{
  "vocab_size": 16384,
  "tie_word_embeddings": true,
  "decay_fraction": 0.693
}
MLP neurons of a small language model. Each row is named by its layer, matrix (gate and up: input weights) and neuron, and shows model dimensions 112-239. Each number is 50 + 10 x the weight over its row's rms, rounded and kept within 0 to 99. A neuron's up and down rows have the sign that makes its largest values positive.
After each neuron's rows, "fires on" lists the tokens most often at its 100 highest values on Wikipedia text that the model never trained on. A number after a token or word is its count.

L3.gate352:29 73 52 60 58 42 55 40 47 40 44 52 50 37 52 55 42 41 51 55 59 48 71 43 45 54 57 58 49 49 42 58 53 41 57 51 50 60 37 64 35 55 57 52 41 58 48 41 63 51 45 55 40 56 53 32 41 31 36 69 74 57 52 50 54 61 49 58 50 39 26 46 61 40 55 76 51 47 65 45 39 46 67 60 38 52 67 61 63 48 44 57 62 50 54 43 25 43 43 34 60 44 59 48 45 49 57 45 73 50 57 48 31 47 62 55 32 49 47 69 65 45 33 58 52 35 63 58
L3.up352:36 58 51 54 72 55 46 53 58 41 50 36 60 37 33 43 49 47 40 36 63 32 53 40 56 37 40 40 50 68 40 50 55 52 66 57 63 53 57 56 53 50 60 50 52 88 51 52 52 39 39 39 49 45 49 39 56 44 61 44 57 65 49 45 42 66 47 49 48 51 45 50 44 40 47 40 53 58 51 52 58 36 43 58 55 25 41 41 43 45 48 48 35 56 65 43 51 50 30 67 59 42 58 37 39 27 52 47 45 49 40 51 48 31 51 44 63 33 44 57 56 42 43 42 62 53 50 55
fires on: "C" 25, "ac" 19, "uc" 15, "oc" 11, "A" 9

L11.gate517:28 42 51 41 53 44 41 60 45 52 51 33 44 52 38 45 47 57 45 53 57 55 35 45 43 64 30 64 41 57 42 40 58 58 54 51 65 34 51 50 59 41 69 56 49 46 41 44 37 61 53 24 60 48 63 59 43 40 47 59 47 41 55 35 61 34 48 71 59 22 47 56 53 46 46 35 42 41 47 60 41 39 62 47 46 57 41 75 64 38 54 46 49 49 51 52 42 42 56 70 51 42 41 50 45 46 29 57 39 48 38 42 50 46 53 61 48 73 50 44 38 55 44 33 61 38 58 52
L11.up517:47 36 55 47 48 41 41 49 38 47 61 45 46 55 31 52 48 55 56 63 59 42 41 56 47 61 37 49 53 54 44 42 43 57 59 33 58 54 54 53 59 26 56 59 41 40 49 32 51 61 45 51 53 50 60 46 33 52 69 46 47 39 52 42 62 49 46 67 64 52 40 66 55 53 62 44 37 57 30 40 57 47 53 37 51 45 44 66 80 49 51 53 44 34 47 50 41 71 67 58 49 50 40 59 47 44 45 43 47 57 46 46 56 68 56 66 35 58 43 53 50 58 34 46 66 42 59 41
fires on: "\n" 99

L10.gate52:55 42 42 54 57 39 38 61 47 39 43 35 61 50 40 46 50 50 32 60 41 41 46 40 34 46 20 59 40 54 59 75 26 55 49 64 55 48 56 37 71 48 56 55 41 47 42 37 44 43 60 53 48 52 59 40 46 45 55 69 50 31 53 61 48 55 43 55 45 54 43 62 46 59 60 68 58 30 47 37 33 48 46 45 49 47 37 54 54 41 53 47 53 41 39 60 26 51 47 52 47 46 55 55 55 37 49 48 52 51 37 44 61 49 74 35 53 53 48 64 43 56 46 65 51 51 49 41
L10.up52:45 37 72 70 51 58 49 48 62 37 40 38 47 56 51 63 31 55 32 39 42 33 48 46 54 49 51 36 44 52 64 43 43 51 50 65 45 44 56 56 57 56 58 50 43 41 45 39 44 41 57 39 52 53 54 39 32 41 63 58 63 46 52 60 47 65 49 44 40 58 59 49 32 73 56 48 48 42 53 50 37 48 46 40 59 50 45 52 50 45 28 46 44 34 23 49 50 38 38 45 55 57 44 52 55 55 46 72 43 24 41 48 44 61 54 46 44 50 51 58 56 61 53 74 53 41 49 63
fires on: " at" 22, " At" 20, "At" 12, " under" 10, " to" 9, " for" 8

L4.gate588:52 53 58 48 57 64 46 37 50 36 51 46 54 59 67 37 32 63 40 57 46 57 64 41 56 49 58 49 56 76 40 56 65 39 69 47 46 62 43 46 52 41 53 71 34 55 51 54 53 30 40 49 53 51 51 39 40 56 45 47 65 46 43 42 70 48 50 36 47 66 65 33 31 45 53 50 55 45 61 36 51 41 49 40 50 40 48 55 50 31 27 38 50 57 42 57 61 52 71 67 62 40 45 50 39 70 53 51 67 60 37 46 54 62 51 54 60 71 69 47 58 55 57 43 56 62 42 61
L4.up588:49 37 51 50 48 45 48 48 45 47 46 54 37 48 63 27 49 60 48 43 53 52 47 56 22 58 61 60 48 62 30 51 51 48 48 59 33 54 44 54 48 44 31 82 45 58 49 41 52 49 43 49 62 52 53 46 60 29 31 52 55 33 41 49 50 40 42 64 73 59 55 52 59 54 51 51 54 62 63 40 41 44 48 60 37 49 60 53 58 66 60 35 47 36 52 51 50 57 62 57 74 48 72 56 53 54 55 35 56 63 42 39 59 59 61 61 58 42 56 55 49 41 38 31 45 51 56 50
fires on: "'" 79, "’" 10, "”" 4

L2.gate635:61 49 46 67 48 51 43 45 62 28 58 57 72 44 52 58 38 57 44 42 50 44 64 49 62 62 47 61 41 55 59 37 38 34 55 34 45 40 52 54 48 38 45 50 56 33 46 48 57 47 63 53 54 64 47 52 59 50 47 43 51 41 54 60 50 39 49 69 64 36 38 48 66 65 41 52 55 24 63 29 46 54 53 45 50 50 49 41 45 50 55 48 58 49 71 52 60 40 63 38 47 64 62 50 30 57 59 58 37 53 51 44 61 45 50 51 51 56 41 70 54 53 51 58 37 60 37 57
L2.up635:66 53 52 46 60 54 51 50 53 59 50 56 65 48 49 52 49 63 68 39 51 31 54 45 70 50 61 60 40 56 66 49 66 44 51 64 47 61 47 54 42 48 48 48 44 49 24 68 69 54 52 34 60 45 41 51 54 42 59 40 67 50 55 46 43 30 50 54 58 47 50 45 59 35 40 52 71 22 58 49 62 53 63 41 41 54 54 31 50 49 40 36 54 51 67 62 61 43 61 47 82 61 44 58 52 60 52 56 51 54 67 55 43 55 37 58 68 45 55 50 74 59 42 47 48 46 38 45
fires on: " the" 73, " a" 15, " |" 4

L3.gate155:57 59 41 44 52 59 50 47 37 39 54 41 37 61 53 38 49 71 58 58 74 65 60 68 61 64 54 57 59 59 51 33 63 55 44 34 40 47 32 67 44 46 33 53 65 45 57 30 47 55 42 54 48 36 49 44 78 39 36 66 55 42 49 50 40 38 47 62 61 33 42 54 63 46 54 54 63 54 66 41 45 46 48 64 45 62 49 47 38 49 59 39 32 67 51 56 67 46 55 38 71 56 60 46 51 61 63 53 55 43 44 55 38 56 35 62 43 61 56 45 46 59 47 41 52 36 37 62
L3.up155:60 54 46 47 36 48 55 59 39 69 56 64 57 46 52 41 75 55 22 48 55 48 51 44 40 67 41 40 45 53 62 60 50 70 54 29 26 48 47 43 54 46 51 57 37 36 58 45 69 36 54 41 54 48 47 64 54 41 43 50 68 57 48 49 49 57 46 50 53 43 43 36 66 57 47 54 51 74 64 60 53 45 49 61 53 32 45 63 55 59 67 71 38 44 60 37 56 59 56 40 62 60 45 42 46 42 54 66 58 28 41 65 67 79 58 47 49 40 48 58 55 52 65 60 41 68 39 49
fires on: " of" 22, " local" 13, " British" 8, "American" 7

L7.gate549:41 49 55 49 29 49 43 44 63 46 46 45 42 47 53 57 49 55 47 48 59 50 49 55 55 55 45 34 51 52 70 58 38 60 35 43 65 36 47 39 60 50 49 51 54 54 47 59 57 45 45 55 46 64 49 63 66 58 57 47 32 40 77 52 61 44 43 67 44 60 14 52 64 41 54 39 45 58 49 42 50 49 58 61 63 63 58 45 54 36 65 53 44 53 48 42 66 60 61 41 51 31 27 41 59 62 49 53 43 62 67 45 47 55 49 72 58 57 50 64 52 65 69 51 48 45 50 43
L7.up549:54 29 42 64 48 44 64 73 39 69 57 60 40 47 63 61 50 51 57 39 52 57 37 56 32 33 43 48 55 61 58 46 47 42 42 45 45 51 43 55 51 50 49 52 57 49 69 50 43 53 55 39 58 41 59 66 53 56 69 55 69 56 40 48 50 36 46 56 44 41 40 59 33 63 61 60 38 55 58 43 26 52 52 35 52 40 61 52 51 52 33 42 48 33 43 41 47 53 56 44 56 43 41 68 55 50 32 53 63 54 54 55 52 58 77 36 47 62 54 47 50 64 47 34 38 57 36 62
fires on: " pre" 20, "re" 18, "on" 9, " Pre" 8, " Fre" 8, " col" 4

L2.gate482:52 49 56 51 63 53 34 43 54 57 55 56 47 36 70 55 36 54 35 61 43 55 64 59 47 54 56 41 44 43 69 47 42 51 39 43 33 65 45 53 48 72 58 36 43 37 36 35 67 40 51 52 47 50 42 61 49 40 59 28 67 44 67 50 65 49 47 56 53 32 49 47 42 27 47 58 61 41 62 45 58 53 61 45 48 52 67 52 61 50 49 49 40 61 53 37 61 46 50 57 57 49 52 54 51 46 49 75 49 63 56 44 49 43 47 51 51 54 42 62 65 72 46 50 60 61 51 50
L2.up482:50 43 55 47 65 48 38 37 76 60 57 63 43 30 63 59 33 38 55 52 48 48 47 45 50 43 60 52 43 47 42 57 44 53 57 57 46 57 66 36 53 33 52 61 45 49 45 54 58 52 49 58 55 59 48 40 45 21 41 55 62 61 48 37 42 44 45 55 52 47 37 68 43 41 46 47 43 45 54 63 41 49 51 47 33 29 45 36 49 66 57 56 67 33 42 39 72 37 44 57 70 47 56 48 51 46 78 40 55 51 56 35 51 62 48 50 71 36 39 62 47 51 47 40 55 38 53 45
fires on: "'" 29, " These" 6, " His" 6, "'," 6, " who" 5, " whose" 5

L3.gate152:51 36 62 34 59 64 45 42 57 59 45 41 61 50 52 53 37 79 45 37 62 54 26 44 51 43 54 51 67 59 34 44 56 35 49 46 50 51 51 56 37 54 42 54 63 50 60 57 65 55 61 51 62 63 51 48 50 48 40 31 46 61 58 53 60 52 63 54 35 60 46 43 40 31 69 55 51 61 54 48 44 57 56 48 48 29 50 43 52 47 48 48 49 53 59 38 58 53 54 35 45 46 52 50 53 77 47 53 48 63 55 63 46 44 62 35 64 40 53 39 58 51 55 47 47 51 39 58
L3.up152:44 50 40 59 61 56 44 50 72 53 56 35 48 45 60 53 21 71 53 56 62 53 48 57 62 72 42 61 59 57 56 37 48 66 35 61 63 57 56 47 52 57 42 74 26 53 60 43 48 43 62 65 42 49 46 51 56 39 50 57 49 45 33 51 54 54 48 67 45 62 40 47 53 40 52 60 48 39 61 41 57 55 56 46 63 45 56 61 48 52 46 48 28 66 69 59 55 34 57 60 47 44 57 43 66 59 47 47 60 53 57 65 45 34 70 56 65 47 45 42 36 45 52 41 50 64 53 56
fires on: " and" 51, " including" 20, " or" 6, " as" 5

L9.gate34:58 63 48 42 56 54 66 58 55 37 43 66 49 51 37 57 64 49 68 40 43 61 43 42 41 63 65 62 48 39 50 57 48 57 70 53 61 43 60 32 68 48 54 35 56 38 33 46 52 45 52 29 45 62 69 40 34 44 69 54 48 38 49 47 57 38 59 64 63 38 41 54 61 58 46 36 48 47 44 36 52 41 47 44 67 51 50 63 69 37 15 41 61 49 52 39 42 44 60 37 48 43 52 59 34 57 44 46 64 62 39 44 46 65 51 42 45 66 45 28 45 45 34 45 60 63 48 65
L9.up34:67 57 62 29 67 43 66 58 50 27 57 50 57 47 32 54 58 51 50 31 45 57 37 25 55 62 57 56 64 35 57 55 39 59 60 67 60 41 39 38 66 43 64 49 40 46 46 45 47 50 43 31 35 44 53 47 42 43 52 51 57 53 34 43 52 47 52 52 61 60 35 53 81 50 59 36 60 45 56 50 58 49 56 66 69 42 40 43 59 29 31 34 60 27 42 44 44 54 50 46 46 22 60 54 57 55 50 55 53 51 45 46 40 54 39 54 52 49 40 40 35 44 46 51 56 52 40 53
fires on: "a" 46, " Ma" 10, "ha" 4, " Ka" 4, "ma" 4, " Ha" 4

L9.gate544:35 53 52 66 41 52 50 63 44 38 45 37 44 54 40 63 74 38 45 45 53 71 47 43 58 47 70 54 60 51 50 73 57 69 76 78 56 53 59 54 69 38 56 45 44 35 44 50 55 39 72 46 54 38 57 61 39 24 40 44 47 49 58 46 48 45 60 53 54 54 41 46 57 47 56 43 53 75 44 48 60 45 53 41 51 44 44 67 54 65 47 70 49 37 58 46 62 50 56 70 62 53 29 44 42 45 48 42 46 58 47 53 40 64 47 74 61 55 46 60 46 59 48 40 51 61 60 58
L9.up544:44 63 39 57 45 52 44 54 51 54 46 56 38 50 57 56 60 36 42 38 52 50 37 55 42 44 60 42 43 51 51 39 32 44 62 49 34 60 55 43 61 50 49 53 47 45 39 52 47 58 46 45 52 43 54 52 37 62 52 49 53 30 37 48 38 41 57 47 45 70 33 49 58 39 64 52 33 56 56 40 55 46 52 62 54 32 47 59 48 36 40 65 49 38 67 36 46 59 36 59 44 50 61 40 38 50 61 46 53 41 43 28 44 51 50 44 51 57 52 54 38 55 49 45 42 59 47 74
fires on: " La" 17, "a" 11, "o" 9, " la" 8, "na" 4, " Ma" 4

L3.gate244:52 54 53 72 43 66 43 47 71 50 31 58 35 61 47 62 48 41 60 41 56 55 51 46 60 46 50 52 69 44 53 41 54 57 58 42 47 55 61 71 53 44 55 59 63 33 65 48 50 41 56 52 50 51 31 65 73 54 69 62 51 40 59 44 57 43 47 52 74 55 58 44 50 63 41 49 53 47 64 50 57 36 47 48 55 42 37 48 44 48 48 26 52 28 58 48 41 43 53 42 49 67 63 57 35 57 53 47 56 39 42 45 63 42 64 49 53 46 57 46 53 55 45 36 37 35 60 64
L3.up244:50 58 68 50 51 45 47 57 66 44 27 59 46 52 59 55 54 44 29 52 58 60 38 27 49 49 42 34 52 53 20 56 51 65 61 51 49 46 46 34 56 38 62 52 36 62 49 50 50 45 66 42 61 48 52 40 54 45 55 53 63 39 42 45 50 46 50 52 52 45 37 54 60 44 50 47 59 56 44 63 49 33 41 41 61 36 56 44 48 46 52 51 51 57 42 36 47 40 41 45 62 55 41 51 55 44 47 35 49 57 59 67 62 63 51 41 58 45 49 38 62 67 42 41 54 67 57 39
fires on: " of" 52, " The" 31, "The" 10

L4.gate345:39 46 55 50 60 37 51 49 42 45 65 70 43 35 37 60 57 51 50 64 66 44 55 43 56 55 40 35 34 64 43 65 51 48 50 59 40 37 52 47 52 34 46 50 37 45 48 51 35 54 50 45 48 73 37 33 41 40 42 62 70 47 51 53 46 31 34 43 57 51 54 50 53 44 46 61 43 42 55 59 60 60 58 51 42 41 48 46 51 49 47 63 44 40 30 51 49 47 51 43 57 50 55 52 43 63 65 49 60 44 61 63 45 37 59 37 52 50 50 78 46 51 33 50 49 42 55 32
L4.up345:65 36 64 56 77 66 38 57 25 78 43 69 57 44 62 39 54 45 43 50 57 39 53 57 56 34 41 42 51 73 29 52 38 54 44 50 39 49 37 57 52 43 53 55 47 56 71 38 60 60 49 28 49 57 48 56 45 42 53 43 47 61 49 56 56 55 60 48 58 55 53 31 57 59 52 36 54 43 57 53 54 55 36 57 65 47 62 52 67 35 65 45 25 43 44 51 36 47 49 45 56 48 27 40 44 47 54 65 42 62 48 44 37 45 52 45 61 42 63 62 64 51 52 56 65 48 64 33
fires on: "ac" 35, "uc" 18, "ec" 17, "ric" 9, "ux" 6, "ic" 4

L11.gate74:32 51 43 62 58 32 34 57 49 43 65 46 59 50 55 56 50 52 51 49 46 45 63 53 50 54 47 48 42 51 50 60 49 62 39 67 50 58 61 63 59 48 58 40 53 47 40 47 60 46 54 54 43 46 67 62 52 40 52 38 42 50 68 51 53 39 51 66 66 57 55 39 44 38 64 43 43 32 49 43 61 35 52 45 50 47 47 57 57 46 52 47 30 52 78 42 43 59 58 58 46 32 50 52 50 41 47 52 64 50 58 55 27 41 53 76 46 66 43 40 56 42 46 63 65 65 63 58
L11.up74:38 47 39 55 56 40 36 67 37 41 60 41 58 44 54 43 31 58 45 52 59 62 44 59 58 54 54 41 59 45 46 57 52 43 60 59 42 38 61 47 29 48 52 69 47 59 50 57 60 41 66 64 54 49 66 46 54 51 51 49 58 51 45 54 52 45 59 70 65 48 49 52 49 46 61 55 37 54 56 43 43 44 71 58 44 27 48 60 57 40 45 59 41 31 80 35 33 53 48 53 46 61 41 58 60 57 50 37 53 42 53 57 32 51 44 71 58 40 52 38 56 46 59 53 48 52 65 56
fires on: " La" 18, " de" 14, " la" 8, " Le" 7, " Ma" 5

L4.gate12:34 51 36 58 59 54 55 47 44 51 65 36 58 52 55 43 51 61 58 37 50 49 49 52 43 54 35 55 56 41 42 55 49 38 33 56 66 44 32 56 50 43 60 63 36 47 61 48 46 59 51 71 34 70 53 51 61 32 32 55 30 38 57 56 61 51 51 56 47 58 40 37 55 59 64 56 56 54 49 31 69 41 55 59 54 60 57 60 49 42 44 51 46 44 46 52 57 31 66 45 57 47 53 40 49 69 46 63 43 52 58 47 31 59 49 44 48 53 45 53 69 62 57 54 57 44 57 67
L4.up12:63 63 50 60 13 50 49 45 48 35 48 36 50 55 30 58 50 65 59 42 50 51 54 63 76 60 53 68 41 52 57 45 56 65 42 51 42 38 51 52 37 42 56 58 35 35 38 62 47 41 42 69 47 40 45 43 53 45 44 73 72 53 56 51 46 53 52 57 54 42 49 54 50 47 54 44 53 55 47 69 49 53 51 37 62 52 49 58 48 47 55 51 54 42 42 53 44 65 26 49 36 47 67 42 33 65 58 48 56 54 50 53 47 36 55 57 41 41 43 64 48 48 49 56 56 28 56 70
fires on: " into" 38, " to" 26, " without" 6, " with" 5

L10.gate369:44 41 64 41 41 49 47 42 48 48 47 36 45 58 72 45 63 55 56 53 53 65 39 49 33 45 61 68 49 69 53 61 34 41 66 58 56 31 40 59 69 36 51 69 53 44 42 27 46 58 55 38 44 45 45 66 37 55 62 59 50 41 54 43 44 33 49 41 60 49 36 65 30 55 66 53 34 67 35 55 61 54 53 51 55 64 47 72 59 41 43 71 26 44 41 50 52 44 58 34 51 26 34 49 43 60 39 37 41 61 61 47 62 49 44 54 47 53 54 41 52 69 50 51 57 44 45 49
L10.up369:38 56 36 26 55 33 40 60 36 52 47 42 28 49 63 42 38 57 63 57 48 57 44 52 41 54 50 69 39 48 49 61 43 44 43 47 61 51 54 65 45 37 44 66 50 45 54 48 46 81 44 54 58 60 71 64 32 42 48 57 67 41 55 56 65 35 57 66 55 36 31 56 39 50 48 34 44 54 36 49 63 54 50 45 33 43 50 61 54 58 53 50 47 38 49 54 32 55 62 55 36 51 55 54 31 39 50 49 46 41 44 55 54 36 39 44 38 50 47 47 36 50 42 46 61 56 55 41
fires on: "\n" 50, "-" 16, "9" 4

L2.gate330:67 66 60 41 39 57 45 34 47 51 40 59 52 65 51 72 55 61 45 46 41 47 36 52 53 55 47 72 41 56 52 70 46 57 62 55 47 45 53 56 57 29 60 53 52 58 48 53 52 58 45 67 53 58 32 52 39 32 51 53 47 41 70 51 53 37 48 58 54 39 54 36 68 47 66 50 62 40 47 49 51 54 52 54 44 52 41 54 58 44 49 52 51 40 56 58 57 49 49 61 47 57 50 56 56 48 63 47 60 46 55 51 51 26 61 40 61 53 59 33 62 59 43 44 56 54 55 52
L2.up330:66 49 60 48 41 44 30 53 49 48 39 34 35 50 64 62 55 56 58 64 67 53 46 53 57 53 48 60 57 54 40 38 52 60 46 48 62 59 46 45 41 34 35 41 73 65 40 58 53 38 54 46 60 58 39 53 60 41 64 65 38 59 61 44 55 52 48 57 61 43 33 44 71 46 57 44 60 35 57 52 54 56 50 32 54 47 41 53 44 47 58 40 31 56 53 55 54 49 42 56 36 78 50 53 51 49 53 56 55 64 43 63 53 53 53 47 53 44 49 56 60 45 39 43 48 53 59 55
fires on: " of" 36, " between" 8, " near" 7, " to" 6, " reached" 4, " =" 4

L8.gate396:43 48 48 55 34 47 55 46 49 52 54 47 57 38 46 64 41 51 57 41 34 43 38 44 43 47 59 55 50 41 67 57 40 51 42 52 46 54 37 58 50 60 67 58 38 77 48 37 64 71 69 49 50 55 44 38 55 46 41 45 37 41 53 48 45 48 61 34 59 48 66 58 53 61 42 56 53 62 49 50 55 41 56 48 59 33 55 43 40 59 46 50 52 47 72 59 49 54 40 36 50 43 46 57 48 40 50 53 62 46 53 44 45 58 47 58 63 54 63 46 49 55 52 56 47 50 48 52
L8.up396:46 51 35 53 40 47 43 70 68 54 30 63 61 53 78 47 62 51 53 51 61 41 45 65 46 52 44 55 51 49 59 59 48 44 54 50 59 54 31 57 50 46 50 66 45 61 46 37 62 41 50 40 69 56 56 56 57 43 38 35 46 44 40 45 57 45 70 49 51 66 56 59 52 35 57 41 43 58 59 59 50 47 57 49 60 44 51 46 48 48 53 48 53 40 50 53 55 49 55 42 38 52 49 56 55 61 43 44 67 49 70 56 58 52 46 75 65 45 54 47 39 43 48 43 64 41 37 21
fires on: " St" 29, " de" 11, " St." 9, " Hon" 4, " age" 4, "-201" 4

L4.gate498:60 54 65 55 35 41 28 45 71 27 52 39 55 61 43 75 51 47 30 60 42 54 43 41 59 40 45 45 29 48 59 50 40 59 50 50 62 54 51 56 55 36 54 59 54 51 41 37 49 46 50 50 45 51 34 51 46 36 53 57 49 41 47 55 47 42 40 55 45 50 50 52 69 62 62 38 60 42 47 50 49 49 59 48 39 53 54 63 50 50 48 42 45 33 52 62 28 52 49 52 45 44 63 53 57 47 50 58 50 42 54 40 51 43 66 49 58 68 64 63 49 85 65 59 55 46 51 35
L4.up498:49 47 51 39 62 67 37 52 51 35 49 46 58 52 58 59 58 48 64 43 37 37 31 50 59 40 33 16 50 63 57 54 47 46 52 42 33 46 52 56 39 44 58 62 61 30 51 44 53 56 47 72 77 62 55 56 60 31 41 50 47 54 48 59 63 37 66 61 35 48 51 31 57 69 51 52 39 57 43 58 55 56 37 60 42 37 62 50 50 49 44 44 51 42 53 41 41 32 66 55 44 47 56 36 54 51 49 56 56 39 47 45 53 41 27 47 42 36 68 52 48 28 60 51 53 44 49 54
fires on: " at" 81, " from" 7, " for" 4

L2.gate224:45 53 47 42 35 56 48 57 63 54 39 40 34 42 48 49 56 61 52 57 58 42 64 33 62 45 45 51 57 38 71 38 48 36 63 30 72 49 61 44 50 41 55 55 67 57 62 52 38 39 55 57 46 48 50 65 72 55 62 56 55 49 57 64 76 55 45 53 62 49 53 66 56 47 39 57 74 38 52 38 50 68 51 55 69 60 45 59 39 42 62 33 74 61 56 51 54 36 57 44 49 64 49 52 48 46 31 52 47 65 44 61 60 61 43 56 44 48 38 43 63 66 40 58 38 61 49 67
L2.up224:52 41 47 55 38 37 61 41 55 55 46 42 56 55 54 47 64 52 49 46 63 47 40 28 46 37 62 49 52 49 50 65 59 57 45 55 46 33 65 53 52 54 53 50 51 36 54 61 39 37 52 45 48 44 35 50 45 38 30 71 47 49 33 43 51 51 31 66 65 59 45 54 48 44 44 61 51 65 49 60 45 36 48 61 66 41 49 50 45 46 60 63 59 62 69 23 59 46 49 45 61 57 86 46 63 52 55 38 39 48 47 49 55 59 44 41 55 41 63 37 69 56 39 46 50 57 38 40
fires on: "ing" 66, "The" 4

L8.gate237:47 42 33 43 48 45 54 52 51 45 66 49 48 42 27 48 46 68 52 72 49 50 49 30 39 60 32 64 50 49 57 55 51 50 39 40 29 42 37 48 70 23 45 49 41 67 65 41 36 56 47 55 65 47 68 31 54 58 43 50 40 24 50 44 61 58 47 52 55 59 40 49 65 47 61 52 59 47 60 39 40 42 55 60 72 58 47 60 55 38 32 41 44 41 46 52 61 48 63 60 52 46 45 43 64 66 57 69 56 38 53 45 64 51 69 67 58 53 60 40 33 51 41 48 56 57 34 61
L8.up237:55 56 52 40 45 54 44 53 64 59 60 45 47 55 46 50 51 71 43 63 41 62 30 33 72 35 30 55 54 50 63 51 47 50 35 42 24 49 31 54 65 45 51 68 52 52 66 58 45 45 56 41 59 52 54 60 54 53 19 34 53 39 46 42 61 51 58 67 48 58 35 46 57 42 55 60 76 50 55 55 50 53 49 52 61 58 45 58 58 48 49 40 64 45 35 45 57 33 46 48 57 48 51 40 59 50 61 57 69 57 51 86 69 53 54 51 54 33 42 50 43 52 30 38 50 63 36 30
fires on: " University" 17, " St." 14, " St" 10, " High" 6, " 1st" 4

L2.gate14:41 47 51 61 55 52 46 66 66 37 58 51 70 40 61 80 47 68 43 51 57 50 62 59 50 65 35 59 51 42 65 44 36 65 48 56 62 56 54 40 47 45 54 51 43 54 38 43 39 68 52 59 52 51 39 62 43 39 68 46 66 51 37 56 56 44 50 59 41 52 42 49 52 37 47 41 38 45 51 46 64 42 67 37 34 60 65 67 50 38 57 73 36 47 50 64 45 54 50 73 40 40 37 55 27 58 48 62 44 46 37 66 45 49 70 41 45 60 45 48 51 61 36 56 65 48 62 40
L2.up14:48 53 70 61 30 65 35 63 64 34 39 60 67 66 54 58 50 46 46 65 38 43 37 42 53 27 48 43 40 62 65 59 55 33 50 54 61 53 56 55 28 46 62 48 60 49 56 46 65 50 53 44 66 41 36 40 42 59 41 47 48 60 49 41 60 25 54 55 55 44 56 47 50 49 51 62 53 36 57 49 49 48 53 32 33 41 50 44 49 39 46 55 46 44 35 48 56 46 65 46 50 34 47 54 56 36 50 53 62 59 64 47 60 36 61 69 42 42 56 68 44 68 38 62 50 39 42 41
fires on: " in" 29, " of" 12, "u" 11, "ont" 5, "iv" 5

L3.gate438:41 43 50 67 58 61 48 57 56 49 53 52 52 53 73 47 58 58 52 48 41 45 32 58 45 54 47 47 34 51 58 45 67 42 38 38 50 42 59 48 50 29 39 50 34 42 58 38 46 40 43 62 47 52 41 50 56 60 57 45 43 63 49 46 53 59 51 64 54 51 34 44 58 34 52 42 54 50 70 38 51 61 51 72 69 42 40 75 50 54 45 44 57 50 46 59 45 57 47 45 35 73 71 32 51 54 58 69 43 49 55 43 49 40 49 47 61 67 49 41 55 61 37 43 37 40 60 59
L3.up438:36 65 59 54 47 51 42 58 56 50 56 32 38 48 27 50 58 58 45 43 51 63 53 50 71 42 64 53 51 39 51 54 64 65 48 54 71 56 52 50 62 55 37 50 54 50 60 38 44 33 49 59 41 51 60 43 42 40 45 54 45 53 43 44 60 56 63 58 47 64 39 28 50 30 57 40 60 48 54 51 55 61 57 57 58 41 41 54 46 55 35 58 30 55 48 62 52 52 53 45 56 38 48 42 43 51 54 58 56 68 54 52 66 39 76 56 42 64 50 47 36 51 46 34 44 34 55 43
fires on: " and" 67, " by" 21, " with" 7

L4.gate378:50 47 51 45 49 48 63 40 53 47 47 45 42 48 25 39 57 65 56 47 46 35 54 42 60 60 51 41 74 53 56 47 53 45 47 47 66 42 51 44 52 58 61 67 33 36 29 36 44 66 57 56 33 37 43 42 71 54 55 58 41 57 63 61 54 36 41 66 69 39 40 44 63 60 39 55 44 48 34 32 39 62 49 49 43 40 44 52 55 30 41 51 70 41 66 56 62 45 69 58 56 47 49 54 59 69 59 29 50 47 41 45 51 55 61 43 56 53 44 58 58 53 57 59 51 47 42 48
L4.up378:69 48 59 51 26 49 57 47 55 46 62 67 54 46 48 50 68 49 58 40 44 32 51 42 37 35 52 63 48 56 63 46 51 37 24 61 52 41 56 70 52 57 34 43 45 42 40 55 47 41 40 35 58 43 43 48 48 34 45 52 46 46 55 40 55 57 50 54 53 35 44 67 36 41 32 53 56 51 38 50 37 47 43 68 41 48 58 39 42 58 56 38 47 69 46 57 33 46 52 44 42 61 60 49 36 62 50 38 53 63 43 57 50 52 54 38 63 65 55 38 43 64 47 51 59 29 46 59
fires on: "ent" 17, "el" 8, "ill" 8, "R" 7, "ise" 6, "en" 5

L2.gate286:59 46 49 54 42 27 51 49 43 56 48 51 63 52 50 49 50 39 45 52 44 42 33 41 60 51 38 54 44 54 43 41 64 55 52 50 52 69 53 43 44 38 75 39 41 46 38 43 50 60 49 44 61 64 60 47 54 45 46 50 61 50 41 41 43 41 33 55 59 42 30 48 63 57 41 59 52 34 40 43 53 39 80 42 63 38 48 37 58 57 47 61 47 37 67 47 50 41 42 54 59 64 64 58 46 41 35 69 35 48 49 49 56 30 38 46 65 60 61 47 48 65 52 65 75 60 56 56
L2.up286:64 48 57 46 55 49 60 44 60 29 54 56 49 37 36 59 45 43 60 65 46 52 59 47 57 49 44 48 57 47 69 42 55 41 51 48 47 71 43 74 37 43 68 49 49 55 39 42 33 39 51 30 56 71 46 51 54 42 68 50 45 63 63 38 56 44 49 58 82 51 55 36 59 48 52 47 57 27 44 46 66 48 58 42 32 59 53 56 47 55 41 38 49 51 46 49 77 30 37 47 56 53 43 69 64 44 70 53 39 45 49 45 46 40 52 55 37 41 41 44 70 59 35 50 48 41 58 65
fires on: " |" 98